config = dict(
    n_layer=10,
    d_model=512,
    n_head=8,
    n_kv_head=2,
    head_dim=64,
    d_mlp=1344,
    vocab_size=30855,
    activation='swiglu',
    norm='rmsnorm',
    norm_place='pre',
    norm_eps=1e-05,
    positions='rope',
    rope_base=500000.0,
    rope_fraction=1.0,
    qk_norm=True,
    attn_scale=0.125,
    bias='none',
    tie_embeddings=False,
    parallel_block=False,
    extras=['capped logits'],
    init='orth',
    init_std_qkv=0.0255,
    init_std_o=0.00569,
    init_std_up=0.0255,
    init_std_down=0.00351,
    init_mimetic=0.5,
    optimizer='cautious_adamw',
    lr=0.000583,
    beta1=0.95,
    beta2=0.99,
    weight_decay=0.31,
    lr_head=0.00511,
    grad_clip=1.0,
    warmup_steps=490,
    schedule='cos',
    final_lr_fraction=0.1,
    batch_tokens=[131072, 262144, 393216],
    seq_len=1024,
    doc_mask=True,
    train_tokens=1843000000,
    steps=7544,
    dataset='wikipedia_en',
)
MLP neurons of a small language model. Each row is named by its layer, matrix (gate and up: input weights) and neuron, and shows model dimensions 240-303. Each number is 128 + 24 x the weight over its row's rms, rounded and kept within 0 to 255. A neuron's up and down rows have the sign that makes its largest values positive.
After each neuron's rows, "fires on" lists the tokens most often at its 100 highest values on Wikipedia text that the model never trained on; "fires in" lists the words (lower case) most often at its 100 highest values on Wikipedia text that the model never trained on. A number after a token or word is its count.

L3.gate941 [118 130 167 137 103 121  76 145 115 166  87 105 179 118 163  86 118 117 108 124 113 136 127 154 107  89 146 141 101 119 139 122 154 118 132 151 158 133 153 107 172 137 145 108 111 107 117 135 159 114 155 136 112  76 133 173 144 124 155 153 102 113 148 124]
L3.up941 [136 137 151 118 141  80 153 137  73 124 112 158 128 126 158 112 155 118 163 166 139 124 155 139 131 135 117 183 119 142 139 115 137 154 188 185 111 135 160 136 136 172  98 105 115 113 154  99 133 130 115 147  92 121 102 166 122 118 138 162 118 109 127 136]
fires on: " than" 21, " to" 16, " from" 12, " as" 11, " of" 8
fires in: "than" 21, "to" 16, "from" 12, "as" 11, "of" 8

L7.gate110 [ 95 153 130 159 132  73  99 146 105 147 106 106 131 137 129 133 116 142 133 161 102 152 126 110 130 100 134 169 145 105 147 132 121 155 125  99 137 159  98 114 146 130 118 145  90 106 152 182 145 151 143 124 133 169 149 114 131 128  86 166 115 140 168 138]
L7.up110 [115 107 111 123 112 160 141 138 138 101 125 127 101 183 151 168  84 117 151 147 119 142 133  64 112 136 107 129 159  88 157 121 141 116  91 137 145 147 152  96 177 150 135 131 131 148 141 139 124 124 129 117 133 160 116 158  84 139 127 116 132  96 137 133]
fires on: " is" 42, " as" 21, " was" 15
fires in: "is" 42, "as" 21, "was" 15

L5.gate1141 [115 131 156 148  94 102 120 114 128 119  93 125 113 106  84 112 127 146 121 157 151 140  85  77 115 152 152  96 139 126 125 149 130 141 139 107 121 142 120 133  86 166 113  97 102 118 154 111 149 165 134 155 149  84 138 160 129 158 156 111 133  72 129 248]
L5.up1141 [104 134 136 115 115  97 134 157 140 173 107 166 212 114 103 118 161 128 135 170  93 140 144  82 104 127 125  85  68 184 116  96 103 146 137 125 139 150 114 145 137  50 139 119 152 155 135 113 152 113 143  79 152 135 163 128 125 104 161  81 138 137 176 123]
fires on: " and" 60, " e" 14, "E" 9, " E" 5
fires in: "and" 61, "they" 4

L3.gate743 [115 121 155 124 102 112  87 119 122 120 105 115 176 138 168 130 131 123  92 118 104  99 122  82 145 173 120 147 164 148 151 154 209 166 130 173 130 137 107 111 124 152 142 140 147 180 122  95 139 140 119 104 134 139 116 142  54 162 100 147 139 110 127 170]
L3.up743 [117 194 136 145 164 158 110 142 100 103 121 121 150 133 138 125 162 160 123 105 132  98  97 134 113 162 135 117 130 147 157 147 117 122 151 139 152 171 143  94 114 133 121 147  98 124 146 107 119  97 118 111  64 118 138 144  75 150 130 130 123 134 157 122]
fires on: " were" 42, " was" 26, " are" 20, " is" 7
fires in: "were" 42, "was" 27, "are" 20, "is" 8

L5.gate1200 [ 78 169 165 163 138 103 126 112 157 123 129 117 128 149 145 158  88 133 113 107  94  72 119 143 151 139 142 144 124 169 105 106 159 150 110 152 138 132 124 131 144 153 143 122 110  81 117 121 153 113 119 112 157 105 100 113 138 182  80 111 138 137 146 151]
L5.up1200 [101 139 114 103  65 118 164 167 124 154 104 171 151 115 136 110 157 168 112 128 153 163 147 122  94 118 122 117 167 147 137 144 100 121 168 125 148 100  77 169 131 177 111 128 122 131 137 145 112 156 147 131  85 205 133 127 137 127 160 130 114 112 136 114]
fires on: " is" 45, " are" 28, " was" 17
fires in: "is" 45, "are" 28, "was" 17

L3.gate773 [ 97 159 103 101 157 187 155 152  67 135 151 131 114 159 111  84 201 121 127  97 123 150 124 119 131 127 121 106 119 135 109 103 127 116 180 110 118 125  76 112 163 114 157  96 139 146 150 164 126 137 111 151 141 125 125  93 143 102  87 147 154  86 101 102]
L3.up773 [140 124 131 134 109 111 100 134 117 222 130 148 130 101 124 147 115 113 162 102 136 162 112 147 152 120  95 140 107 125 135 126 158 141 142 147 128 157 180 115 142 137 165 111 123 166 124 119 169 153 105 159 121 136 118 132 152  88  83  78 120 107 122 132]
fires on: " York" 20, " of" 17, " at" 11, " At" 7, " to" 6
fires in: "york" 19, "of" 17, "at" 11, "to" 7

L5.gate444 [105 122 157 151 135 116 110 153 143 162 129 136 178  92 173 137 137 136 128 161 113 120 155 117 123 106 143 131 102 129 117 111 125 127 107 126 132 133 176 107 168 161 131 147 116 111 138 164 119 150 128 164 106  97 120 204 177 111 110 121 119 121 168 129]
L5.up444 [126 194  97 137 138 122 170 157  96 108 130  98 135  85 151  84 110 113 123 155 105 154 154 125 106 152 132 124 131 110 147 112 125 125 124  99 137 113 117 139 129 105  91 142 178 109 141 110 119 131 180 136 131 153 152  98 138 133 154 155 114 158 106 160]
fires on: " as" 29, " the" 19, " of" 9, " his" 6, " a" 6
fires in: "as" 29, "the" 19, "of" 9, "his" 6, "a" 6

L3.gate1270 [136 146 130 106  83 142 125 112 142 198 120 128 146 141 178 150 156  97 108 137 136 114  96 106 168 141 122 122 119 104 139 115 124 132 124 151  99 123 123  99 132 102  94 143 103 174 104 127 124 148 129  99 136 133 134  84 159 176 157 113 107  96 138 138]
L3.up1270 [131 176 160 108 122 154  97 132 137  92 104 130 151  89 115 131 136 139 117 137 129 112 157 134 149 116 125 139  90 104 149 143 129 105 134 102 168 145 161 122  90 109 114 114 151 130  79 132 147 135 151 129 148 134 120 127 166 107 162 136 157 155 126 134]
fires on: " or" 43, "A" 13, " and" 13, "ar" 8
fires in: "or" 43, "and" 13, "a" 10, "s" 5

L7.gate542 [ 45 155 143 163 142 125 119 159 168 117 151 145 118 135 111 117 103 158  86 147 137 116 127 116 143 145 100 135 161 134 132 161 142 149 134 112 136 177 140 104 129  99 122 151 117  81 155 142 124 131 113 137  69 142 106 127 117  83 135 122 145 125 168 166]
L7.up542 [122 165 104 127 133 139 160 147 115 143 178 145 133 114 132 138 135  99 112 125 158 104 137 125 125 152  83 158 117 141 120 154 134 103  82 116  74 128 159 122 123 148 160  73 147 143 130 146 129 114 141 131 134 123 123 163 150 137 151 114 108 120 101  94]
fires on: " were" 26, " be" 14, " and" 14, " is" 12, " are" 11, " was" 10
fires in: "were" 26, "be" 14, "and" 14, "is" 12, "are" 11, "was" 10

L7.gate691 [107 144  76 103 162 118 133 107 137 150 142 165  95 119 160  86 175 164 107 139 113 144 121 131 156 127 151 115  93 127 117 133 146 131 148 166 129 172 157 128 153 162 105 157 141  97 148 157 108 127 102 108 117 119 120 132 134 121 122 112 134 109 123 126]
L7.up691 [113 116 124  88 153 161 136 173 136 131 129 139 115 159 121  96  94 153 156 177  95 131 142 141 141  97 124 104  71 165 119 152 113 121 103 166 142 121  84 124 137 107 148 112 134 150 135  84 109 112 113 170 115 143 126 142  96  97  97 132 143  98 168 126]
fires on: " has" 39, " is" 35, " been" 7, " have" 4
fires in: "has" 39, "is" 35, "been" 7, "have" 4

L3.gate1339 [ 92 123 150 136 160 140 117 138 131 173 125 114 143 127 151 132  84  98 145 127  97 135 143  82 118  96 136 158 132 107 143  78 192  97 139 127 125 118 103 160 109 169 156 109 140  98 135  61 135 170 134 107 107 141 140 134 123  88 168 141 144 112 137 164]
L3.up1339 [122 143 146 139 121 105 121 142 108 149 163 146 104 142 144  93 111 122 169 107 153 128 134 130 121  78 123 153 114 110 109 118 121  72 143 107 148 141 139 103 113 149 150 107 137 133  89 118 126 111 141 134 122  94 140  84  94 149 129 156  83 145 149 109]
fires on: " of" 85, " among" 6, " or" 4
fires in: "of" 85, "among" 6, "or" 4

L3.gate52 [114 140 132 111 125 118 134 101 114 140 173  92 135 130 175 133 101  79 129  82 141 183 132 139 119 150 134 126 143 122 111 145 142 175 136  78 154 146 112 143 157 165 126 137 129 151 119 133 101 142 123 145  85 125 136 157 154  76 154  94 114 110 133 115]
L3.up52 [144 113 104 108 116 153 166 147 126 160 144 149 118 121 101 108 129 122 105 149  78  90 110 110 118 141 122 102 148 168 142 173 131 141 154 109 154  69  89 157 104 153 167  68 142 116 103  97  98 143 169 138 134 130 162 133 149 128 114 111  92 114 107 100]
fires on: " of" 44, " just" 7, " only" 7
fires in: "of" 44, "only" 9, "just" 7

L3.gate934 [161 126 164 133 183 135 108 134 102 149 109  92 102 131 149 186 103 120  93 106 146 171 144 109  55 121 153 109  88 132 126  96 130 108 142 147 117 122 103 123 155 140 162 113 101 139 132 118 120 137 114 116 126 110 113 131 131 119 106 180 147 153 107 143]
L3.up934 [139 127 168 129 131 120 104 120 131 106 144 143  79 124 127 137 146 116 133  87 131 138 126 134 130 136 128 140 156 162 156 102 160  86 113 153 157 120 130 143 128 165 155 126 118 124 120 111 109 116 119  95 110 129 147 133 137 151  96 169 136 105 130 102]
fires on: " of" 29, " record" 9, " new" 6, "om" 5, " Label:" 5
fires in: "of" 29, "record" 9, "new" 6, "anomia" 5, "label" 5

L5.gate1009 [138 135 189  99 127  95 129 131 126 142 131 110 108 131 119 112 102 118 106 148 148 106 135 127 103 153 141 155 150 171 119 113 142 179 143  97 130 199 168 116 109 177  87 118 138 182 139 148 115 119 123 145 134 179 117 107 164 104 133 141 121 124 129 126]
L5.up1009 [128 151 100 127 139 130 164 148  85 101 105 117 123 135 150 114 111 159  99 119 135 147 141 101 136 124 135 128 118 153 137 105 131  91 122  83 132 145 107 137 154 125 132 102 128 113 124 140 134  87  78 164 130 117 147 118 106 129  99 172 141 138 125 136]
fires on: " a" 25, " to" 13, " than" 10, " as" 5, " of" 5, " from" 4
fires in: "a" 25, "to" 13, "than" 10, "as" 5, "of" 5, "from" 4

L5.gate170 [167 130 142 122 120 122 134 114 128  86  92  91 118 116 118 108 130 127  92 105 135 129 141 119 166 124 134 131 137 126 133 111  92 107 107 141 153 126 139 103 104 184 104 107 143 143 131 115 153 118 175 153 118 106 146 173 121 122 145  83  93 128 119 144]
L5.up170 [112 179 158 139 124 138 126 130 132 116 158 176 107 110 112 135 171  96  80 112 107  92 124 141 151 137 132 130 125 118 164 172 112  97 131 144 140 129  83 116  93 129 113 126 156 116 117 131 119 117 130 128  86 128 133 138 131  72 105 112 145 135 140 112]
fires on: " of" 22, " next" 9, " following" 9, " first" 6, " his" 6, " remaining" 4
fires in: "of" 22, "next" 9, "following" 9, "first" 6, "his" 6, "remaining" 4

L5.gate222 [ 97 119 123 155 148 132 151 141  73 170 110 114 131 145 122 114 162 168  85 107 108 117 122  91 136 173 135 106 161 118 118 103  89  89 139 118 104 111 129 152 131 136 141 153 147  40  57 128 138 104 134 115 106 129 115  94 147 130 135 198 145  92 113 137]
L5.up222 [ 95 133 115 135 116 163 165 143 139  76 124 158 150 114 136 117 138 118 121 128 159 144 134 146 128 140 111 141 137 115  84  93 178 123  89  99 156 113 170 159 121 133  95  90 131 103 152 107 126 148 120 138 113 128 130 125 131  86  96 146 156 114 137 125]
fires on: " the" 44, " of" 8, "'s" 6
fires in: "the" 46, "s" 17, "of" 8

L7.gate762 [ 97 184 132 112 123 113 165 122  94 161 114 140 112 130 135  97 111 147 127 123 105 159 131 164 129 109 127 126 105 153 106 183 167 132 156 102 141 110  96 122 116 153 106 142 131 138  69 117 177 161 127 160 124 116 128 165 152 131 134 123 155 126  94 154]
L7.up762 [115 119 153 164 132 142 122 126 162  97 102 152 118  96  99 104  84  78 109 148 123 130 142 142  95 121 122 143 115  93 109 140 146  81 122 142 148 133 101 121  90  85 145 140 127 101 110 100 148 172 114 134 120 129 141 198 162 116 136 128 123 172  96 113]
fires on: " at" 33, " on" 26, " to" 7, " of" 6, " On" 4
fires in: "at" 35, "on" 32, "to" 7, "of" 6

L3.gate1318 [139 154 104 136 147 155 146 126 102 147 151 147 126 119 139 139 176 124 131 130 127 150  96 117 134 137 131 124  93  90 102 113 102  96 163  91 137 146  93 114 102 141 149 122 128 167 108 140 136 157 137 117 104 154 133  98 166  88 103 125  85 118 132 139]
L3.up1318 [115 141 172 106 117  72  92 174 116 138 128 125 108 115 125 146 122 125  97 125 143 119 105 127 111 186 106 106 123 162 118 162 122 104 127 110  66 113 128 149 140 102 147 124 122 100  74 160 150 146 111 140 136 120 167 126 114 109 137 118  88  97 113 116]
fires on: " of" 66, " the" 11, " For" 5
fires in: "of" 67, "the" 11

L5.gate1097 [ 96 125  83 123 134 128 114 114  85 145 110 107 118 147 151 100 137 114 116 125 102 106 121 138  90 112 126 136 117 141 136 149  89 114 168  59 123 157  68 126 176 171 138  66 127 115 108 137 127 147 115 136 138 122 115 130 131 125 108 137 119 179 116 178]
L5.up1097 [139 107 136 131 138 133 113  86 137 167 139 103 150 118 127 120 159 167 141 121 120 129 145 152 127 134 136 118 137 138 117 108  98 111 146 101 113 119 123  99 145 136 125 124 152 119 131 155 145 171 149 116 107 112 138 137 123 114  62  96 145 138 170 142]
fires on: " the" 61, "'s" 10
fires in: "the" 61, "s" 22

L5.gate511 [122 137 131 171 155 101 100 139 154 140 169 129  93 140 123 144 104 116 121 115  88  89 129  91 160 127 118 132 172 119 132 118 148 127 143 140  94 131 100 128 127 148 132  90 104 131 128  74 179 114 131  91 104 163 119 104 122 121  99 188 149 104 135 120]
L5.up511 [112 155 117 130 149 111 102 119 124 112 122 104 122 138 132 112 101 125 164 140 109 119 175 146 134 162 109 129 106 128 128 219 134 140 139 134 137 139 161 110 146  94 105 104  97 129 102 118 126 108 119 156 142 127  84 165 107 149 130 181 110 141 105 114]
fires on: " be" 39, " are" 19, " is" 18, " to" 7
fires in: "be" 37, "are" 19, "is" 18, "to" 7

L3.gate342 [ 90 167 148 122 154 144 124  69 136 144 144 108 119  98 176 106 144 155 119  71 111 116 138 141 129 115 135 138 143 101 151 136 189 138 139 142 153 170 186 127 120  94 126 132 138 150 119 152 171 111 137 107 111 140 171 151 131 104 109 101  92  86 142 120]
L3.up342 [114 156  94  99 115 128 139 109 121 129 137 120 126 104 122 103 154 181 130  92 166 168 133  85 128 169 113 161 151 126 130 112  86 151 163 109 131 124 122 177 169 162 138 149  86 116 141 134 130 135 102 122 141 100 124 112 103 156 158 152 101 145 121 116]
fires on: " and" 25, " is" 17, " was" 14, " not" 9, " being" 8, " or" 5
fires in: "and" 25, "is" 17, "was" 14, "not" 10, "being" 8, "or" 5

L5.gate117 [ 79 155 139  98 137  98  80 112 132 166  99 121 182 120  86 132 150 130 128 129 118 140 170 117 182 141 153 117  66 140 126 130 126  96 144 116 154 154 126  99 117 121 145 107  87 149 128 142 141 164  93 157 162 136 112  98 154  97 167 102 133 127 146 144]
L5.up117 [ 96 134 157 154 136 140 102 123  98 157 171 104  63 122 111 162  93 119 167 167 135 105 143 158 138 119  99 152  95 127 119 119 121 138  98 118 135 147 135 133 115 113  82 116 123 142 145 115 117 122 165 135 129 102 129 154 152 143 134 129 135  96 112 107]
fires on: " for" 35, " to" 18, " For" 7, " on" 5
fires in: "for" 45, "to" 20, "on" 5

L5.gate659 [109 124 149 114 104 108 119  86 109 111 122 119 133 156 108 106 103 111 119 148 131  92 102 140 158 143 144 117 122  92 124 155 155 169 121 108 160 127 118 134 100 165 104 142 111  98 121 155 122 142 106 130 152  98 142 142 133 130 104 127 140 117 145 145]
L5.up659 [125 156 120 170 130 104 147 127 138 185 135 135 124 123 146 123 136 122 142 161 126 130 124 154 127  85 119 101 139 119 115 132 116 147 137 124 160 134 110 133 129 100  91 156 138  86 113  68 170 152 129 121 135 167 147 143 128  78 117  81 132 152 140 147]
fires on: " about" 22, " to" 12, " around" 11, " over" 11, " at" 7
fires in: "about" 25, "to" 12, "around" 11, "over" 10, "approximately" 7, "at" 7

L7.gate1129 [ 98 127 113 101 151 116 156 110 108 158 106 105  88 152 107 122 144 150 110 139 106 112  99 114 103 132 146 116  86 115 152 191 111 103 164 153 117 109 150 146 144 187 115 140 124 134 113 115 141 161 183 125 139 118 162 102 157 122 151 140 138 123  99 157]
L7.up1129 [ 89 137 117 142 107 155 137  99 131 122 151 131 147  78 126 116 121 119 128  54 119 129 173 128  99 147 146  98 124  86 114 128 107 136 114 121 136 134 154 157 159 113 148 115 122 164 138 138 137 141 160 144 138 112 119 121 103 130 154  98 134 100 149 157]
fires on: " the" 36, " a" 20, " and" 12
fires in: "the" 40, "a" 21, "and" 12

L3.gate591 [ 98 124 125 145 170 146  92 127 110 172 142 114 133 144 127 133 136 105 154 122  91 122 137 160 137 153 128 136 113  76  66 168 117 128 141 142 125 104 128 118 120 136 152 152 116  88 131 143 116 134 142 122 128 150  83 110 131 121 143 157 172 124 121 154]
L3.up591 [ 89 139 110 103 137 139 103  93 119  84 112 137 135  75 136 152 158 174 122 133 117 160 120 157 116  98 150 137 111 146 149 157 113 108 132 139 128 159 119  75 137 127 125 144 140 136 126 132 175 128 153 120 130 126 109 153 132 124 117 120 117 146 153 145]
fires on: " for" 29, " to" 23
fires in: "for" 30, "to" 23

L5.gate1331 [138  98  88 122 142 112 114  94  90 133 123  92  95 139 151 149 103 109 109 124 107 130  97 137 112 104 130 118 170 173 144 129 113 183 138 116 145 122 102 161 132 129 124 144 133 135  73  95 142 113 129 148 125 133 141  83 146 135 151 163  78 122  98 126]
L5.up1331 [118 132 149 139 162 133 127  95 135  95 100 114 142 130 135 129 114  97 104 189 121 109 157 107 155 125 140 180  83 133 100 131 141 170  79 148 116 130 129 152 118 178 157 153 118 135 126 101  87 154 161 179 164 123 174 148 158 101 116 159 131 137 122 150]
fires on: " the" 26, " as" 24, " called" 11, " a" 9, " of" 7, " known" 4
fires in: "the" 27, "as" 24, "called" 14, "a" 9, "of" 7, "known" 4

L3.gate369 [117 172 136 154 157 149 104 105 109 143 152 133 145  90 120 137 141 121 137 119 147 144 136 173  94 129 131 154 124 120 149 143 135 134 135 112 123 131 152 160 177 129 138 132 132 115 134 126 142 138 139 158 118 164 111 115 100 123 154 140 118 132  91 140]
L3.up369 [136 181 112 113 118 115 143  91  96 101 111 141 121 156 135 160 161 138 122 137 163 155 132 153  92 106 131 146 147 133 159 122 192 124 140 139 144 138  82 150 117 150 144 133 145 112  76 169 113 129 115 144 116 113 121 115 142 100 137 157 115 122 144 140]
fires on: " of" 29, " to" 10, " for" 8, " Swing" 6
fires in: "of" 29, "to" 10, "for" 8, "swing" 6

L3.gate1214 [144 172 168 104 136 113 123 102 134 132 122 132 161 115 125 142 124 146 122  77  90 143 150 103 103 154 117 138 122 103 140 115 133 105 158 143 135 169  76 120 143 142 182 136 113 155 117  75 102 153 153  79 169 154 113 132 149 106 123 133 119 126  95 159]
L3.up1214 [106 108 119 152  93 143 148 140 138 130 101 132 112 143 113 133 102 115 153 136 113 103 142 143 132 140 130 132 100 109  96 136  90 112 121  70 120 109 174 144 116 139 154  95 146  72 135 115 162 126 160 138 140 106  97 118 106 107 165 158 126 128 104 112]
fires on: " of" 53, " to" 17, "el" 9, "ad" 5
fires in: "of" 53, "to" 16

L3.gate218 [144 125 132 107 122 126 154 101 148 166 146 108  85 102  97 124 122  75 143 135 144 155 128 126 145 118 142 130 165 138 156 138 116 114 151 141  95 137  98 123 140 148 128 143  79 125 160  89 146  87 146 129 140  77  94 132 127 202  80 128 136 169 129 116]
L3.up218 [140 153 124  57 142 130 147 120 125 198 132 139 149 123 125 154 155 168 166 102 172 157 138 136 117 126 143 140 141  99 131 143 132 105 132 162 141 134 145 178 126 175 172 131 109 158 122 137 119 144  98 117 133 145 168 156 148 136 137 145 122  97 132 117]
fires on: " at" 57, " of" 19, " was" 5
fires in: "at" 59, "of" 19, "was" 5

L7.gate643 [ 75 105 121 150 132 155 133 165  92 129 154 119 122 131 179 135 140 106 147  89 103 147 104 121 126 151 142 134 109 114 149  98  95 138 161 134  99 139 193 130 113 112 119 124 145  95 114 144 148 158 126 126 100 114 170 133 121 138 123 162 127 100 146 109]
L7.up643 [109 146 162 139 162 111 134 140  98 162 106 139 141 132 141 118 156 110 108 132  79 152 133  79 152 126 132 151 115 123 171 145 128 148 129 152 158 120 110 136  99 138 159 106 165  93  98 159 123 143 177  99 138 142 104  80 128 109 132 119  93 157 123 108]
fires on: " the" 24, " a" 14, " his" 8, " My" 6, " Your" 5
fires in: "the" 27, "a" 14, "his" 10, "your" 9, "my" 7

L5.gate241 [ 88 156 156 142 181 147 161 147  99 162 158  98 147 118 131  76 120  95 117 100 148 153 105 142 102 140 155 166 120 148 112 154 131 162  89 108  82  95 121 121 134 126  69 126  91 142 119 132 100 134 160 114 147 109 119 121 135 118 165 132 118 126 103 144]
L5.up241 [145 135 119 140 121 126  96 110  81 126 141 135 142 136  94 137  87 156 121 150 157 151  93 117 145 110 108  79 151 173  73  98 138  86 128  86 148 130 106 119  81 129 123 107  92  88 101 112 160 106  94 136 135 108 124 157 135 176 110 106 105 121 137 115]
fires on: " not" 55, " of" 9, " without" 9, " on" 4, " to" 4
fires in: "not" 52, "t" 11, "of" 9, "without" 9, "to" 4

L5.gate1159 [ 97  95 144 105 142 129 130  95 150 103 135 129 134 175 137 154 146  96 108 113  51 124  92 144 148 119 110 162 138  97  99 114 132 157 134 155 114 108 118 146 130 130 116 112 121  99  80 119 143 112 129 119 142 120 118  99 126 140 166 140 135 158  93 127]
L5.up1159 [ 91 136 178 126  99 178 142  81 105 177 144 148 127 102  74 135 130 130  89 130 142 128 121 141 120  93 115 145 107 105 117 170 152 109 136  96 186 126 153 157 125 113 137 108 140 119 136 129 126 156 110 134 113 156 100 146 145 111 134 172 138 165  95 130]
fires on: " a" 71, "A" 16, " A" 8
fires in: "a" 89, "another" 4

L3.gate762 [115 161  65  76 109  93 148  93 126 109 108 136 120 122 124 109 140  74 106 132 123  91 102 118 170 134 161  98 119 142 143 148 172 153 103 108 116 159 124 101 135 130 140 170 135 108 137  87 120 106 132 138 172 154 158 113 153 131 120 131 165 122 152 155]
L3.up762 [123 163 139  88  86 143 162 102 126 173 129 145 137 132 114 127 142 125 106 159 107 166 156  94 111 130 147 116 120 150 113 133 116 137 143 180 147 140  67 125 126 131 136 133 142 145 113 141 166 147 154 122 148 133 158 139 157 124 132 142 134 128 126 132]
fires on: " by" 27, " of" 18, " to" 8, " but" 6, " at" 5
fires in: "by" 27, "of" 18, "to" 8, "but" 6, "at" 5

L7.gate400 [142 165 117  97 143  66 163 170 141 133 143 150 143 143 121 118 128 137 107 175 128 153 144 111 117 171  91 135 132  95  84 116 173 147 125 150 132 211 151  96 163 182 125 111 104 119 174 124 117 136 121 138  91 157 146 155 121 114 121  84 112 113 122 141]
L7.up400 [135 141 136 116 146 162 144 126 121 132 102  79 127 153  72 148 123 119 157 110 121 121 145  95  88 116 154 136 103 118 108 119  99 107 149 155 149 159 150 159 175 159 148 176 128 136 120 111 161 152 104 141 120  97 107 172 132 105 162  88 121  98 111 152]
fires on: " was" 40, " is" 13, " been" 9, " first" 4, " now" 4, " while" 4
fires in: "was" 40, "is" 13, "been" 9, "first" 5, "now" 5, "while" 4

L5.gate449 [133 129 102 133 110 143 142 104 141 161 155 115 115  93 166 105  97 148 146  82  90 105 129 123 147 124 156 117 119 112  78 140 121 117 153 120 118 110  90 109 102 119 101  96  93 109 114 136 121 142 139 100 120 168 150 122 131 153 160 147  88 137 101 151]
L5.up449 [133 138 130 104 135 101 130 121 139 144 152 145 111 121 107  97 140 160 116 158 120 118 120 139 142 179 123 118 154 141 112 104 154 100 148 158 136 117 175 147 128  98 119  88 128 161 130 114 123 128 141 129 141  86 182 113  84  94 172 114 123 140 112 142]
fires on: " by" 17, " of" 10, " or" 10, " and" 10, " By" 6, " the" 5
fires in: "by" 25, "and" 12, "of" 10, "or" 9, "the" 7

L7.gate163 [ 91 133 132 110 132 140  84 102  99 118  98  87 119 102  98  88 140 128 106 167  85 145 139 114 146 126 124 104 162 100 166 187 172 124 104 139  99 148 161 141 140 109 111  81 117 102 122 120  92 128  79 128  86 159  84 148 156 100 124 179 104 117 140 105]
L7.up163 [116 138 156 119 114 168 126 148 121  91 170 125 103 128 147 110 148  79  88 180 131 163 119 130 118 109 158  78 119 137 157 152 130 117 129 159  83 129 117 158 130 116 116 116 109 107 131 147 138 116 142 112 119  63 104 137  96 111 165 144 107 157 137 132]
fires on: " is" 21, " was" 12, " it" 11, "eg" 5, " It" 4
fires in: "is" 21, "it" 17, "was" 12

L3.gate129 [123  89  99 129 130 122 133 108 120 120 138 145 110 149 152 164  85 101 144 131 128 158 137  97 110 166 142 121 108  92  94 128 149  83 129 100 104 145 109 107 103 106 173 140 110 124 132 148 113 164  95  98 101 103 127 142 132 122  96 131 131 138  96 138]
L3.up129 [153 106 123  88 163 137 122 114 126  62 128 142 106 133 149 140 159 141 158  84 140 141  95  93  51 134 116 113 132 128 132 157 133 136 112 119 106 154 161 123 105 164  91 137 114  93 109 106 138 137 135 148 147 108 165 137 134 107 108 140 133 148 139 127]
fires on: " of" 72, " de" 10
fires in: "of" 72, "de" 10

L3.gate105 [106 131  81 102  99 129 147 122 114 138 133 120 124 124 134 161 135 134 107  74 145 120 138 110  86 134 154  99 149 106 111 137  93 144 114  95  83 135 137 113 134 126 197 133 110 146 115 117 168 197 162 132 139 105 133 104 142 140 167 111  71 116 121 174]
L3.up105 [151 111 158 187 139 124 168 117 124 156 106 140 114  39 112 135 159 143 154 119 127 102 140  89 150 147 124 133  90 117 155 118 134 172 109 129 160 121 166 133 164 162 136  98 121 150 137 141 146 105 111  92  92 130 112 127 123 106 168 129 109 151 142 129]
fires on: " and" 92, "d" 6
fires in: "and" 92

L3.gate1330 [173 107 148 126 109 114 129 111 136 143  94 157 140 135 127 150 155 142 145 144 177 147 128 136 131 111 170 148 138 127 133 139 127 130 148 148 107 154 142 120 190 164 143 119 135 132 119  85 105 175  57 151 161  98 136 131 130 124  94 151 156 115 172 162]
L3.up1330 [148 133 116 130 113  94 130 156 153 195 146 156 158  58  98 119 119 123 131 135 135 113 154 142 137 121 128 141  78  92 155 124 116 139 133 127 139 150 135 150  98 152 105 175 131 109 133  99 146 118 145 126 115 121  76 133 127 118 106 159 111 143 104 122]
fires on: " by" 42, " to" 20, " from" 16, " at" 6, "at" 4
fires in: "by" 42, "to" 20, "from" 16, "at" 6

L5.gate1326 [133 119 148 128  86  89 152  84 131 115 153 115 123 146 160 114 127  91 162  70 138 124 115 125 126 125 128  98 152 149 154 148 117 130 121 102 101 137 130 124 148 120 113 104 144 123 135 122 154 146 153 107 132 141 172 151 127 119 175 157 108 161 127 182]
L5.up1326 [ 87  84 129 121 102  98 134 119 140 136 152 110 124 127 120 108 136 115 106 138 105 146 159 118 152 155 130 138 137  69 100 139 163 132 149 127 130 131 131 117 128  94 117 106 166 127 149 144 143 132  98 111 173 117 145 135 142 168 132 141 106 117 124 111]
fires on: " all" 25, " both" 15, " All" 7, " to" 7, " most" 4
fires in: "all" 35, "both" 18, "to" 7, "most" 5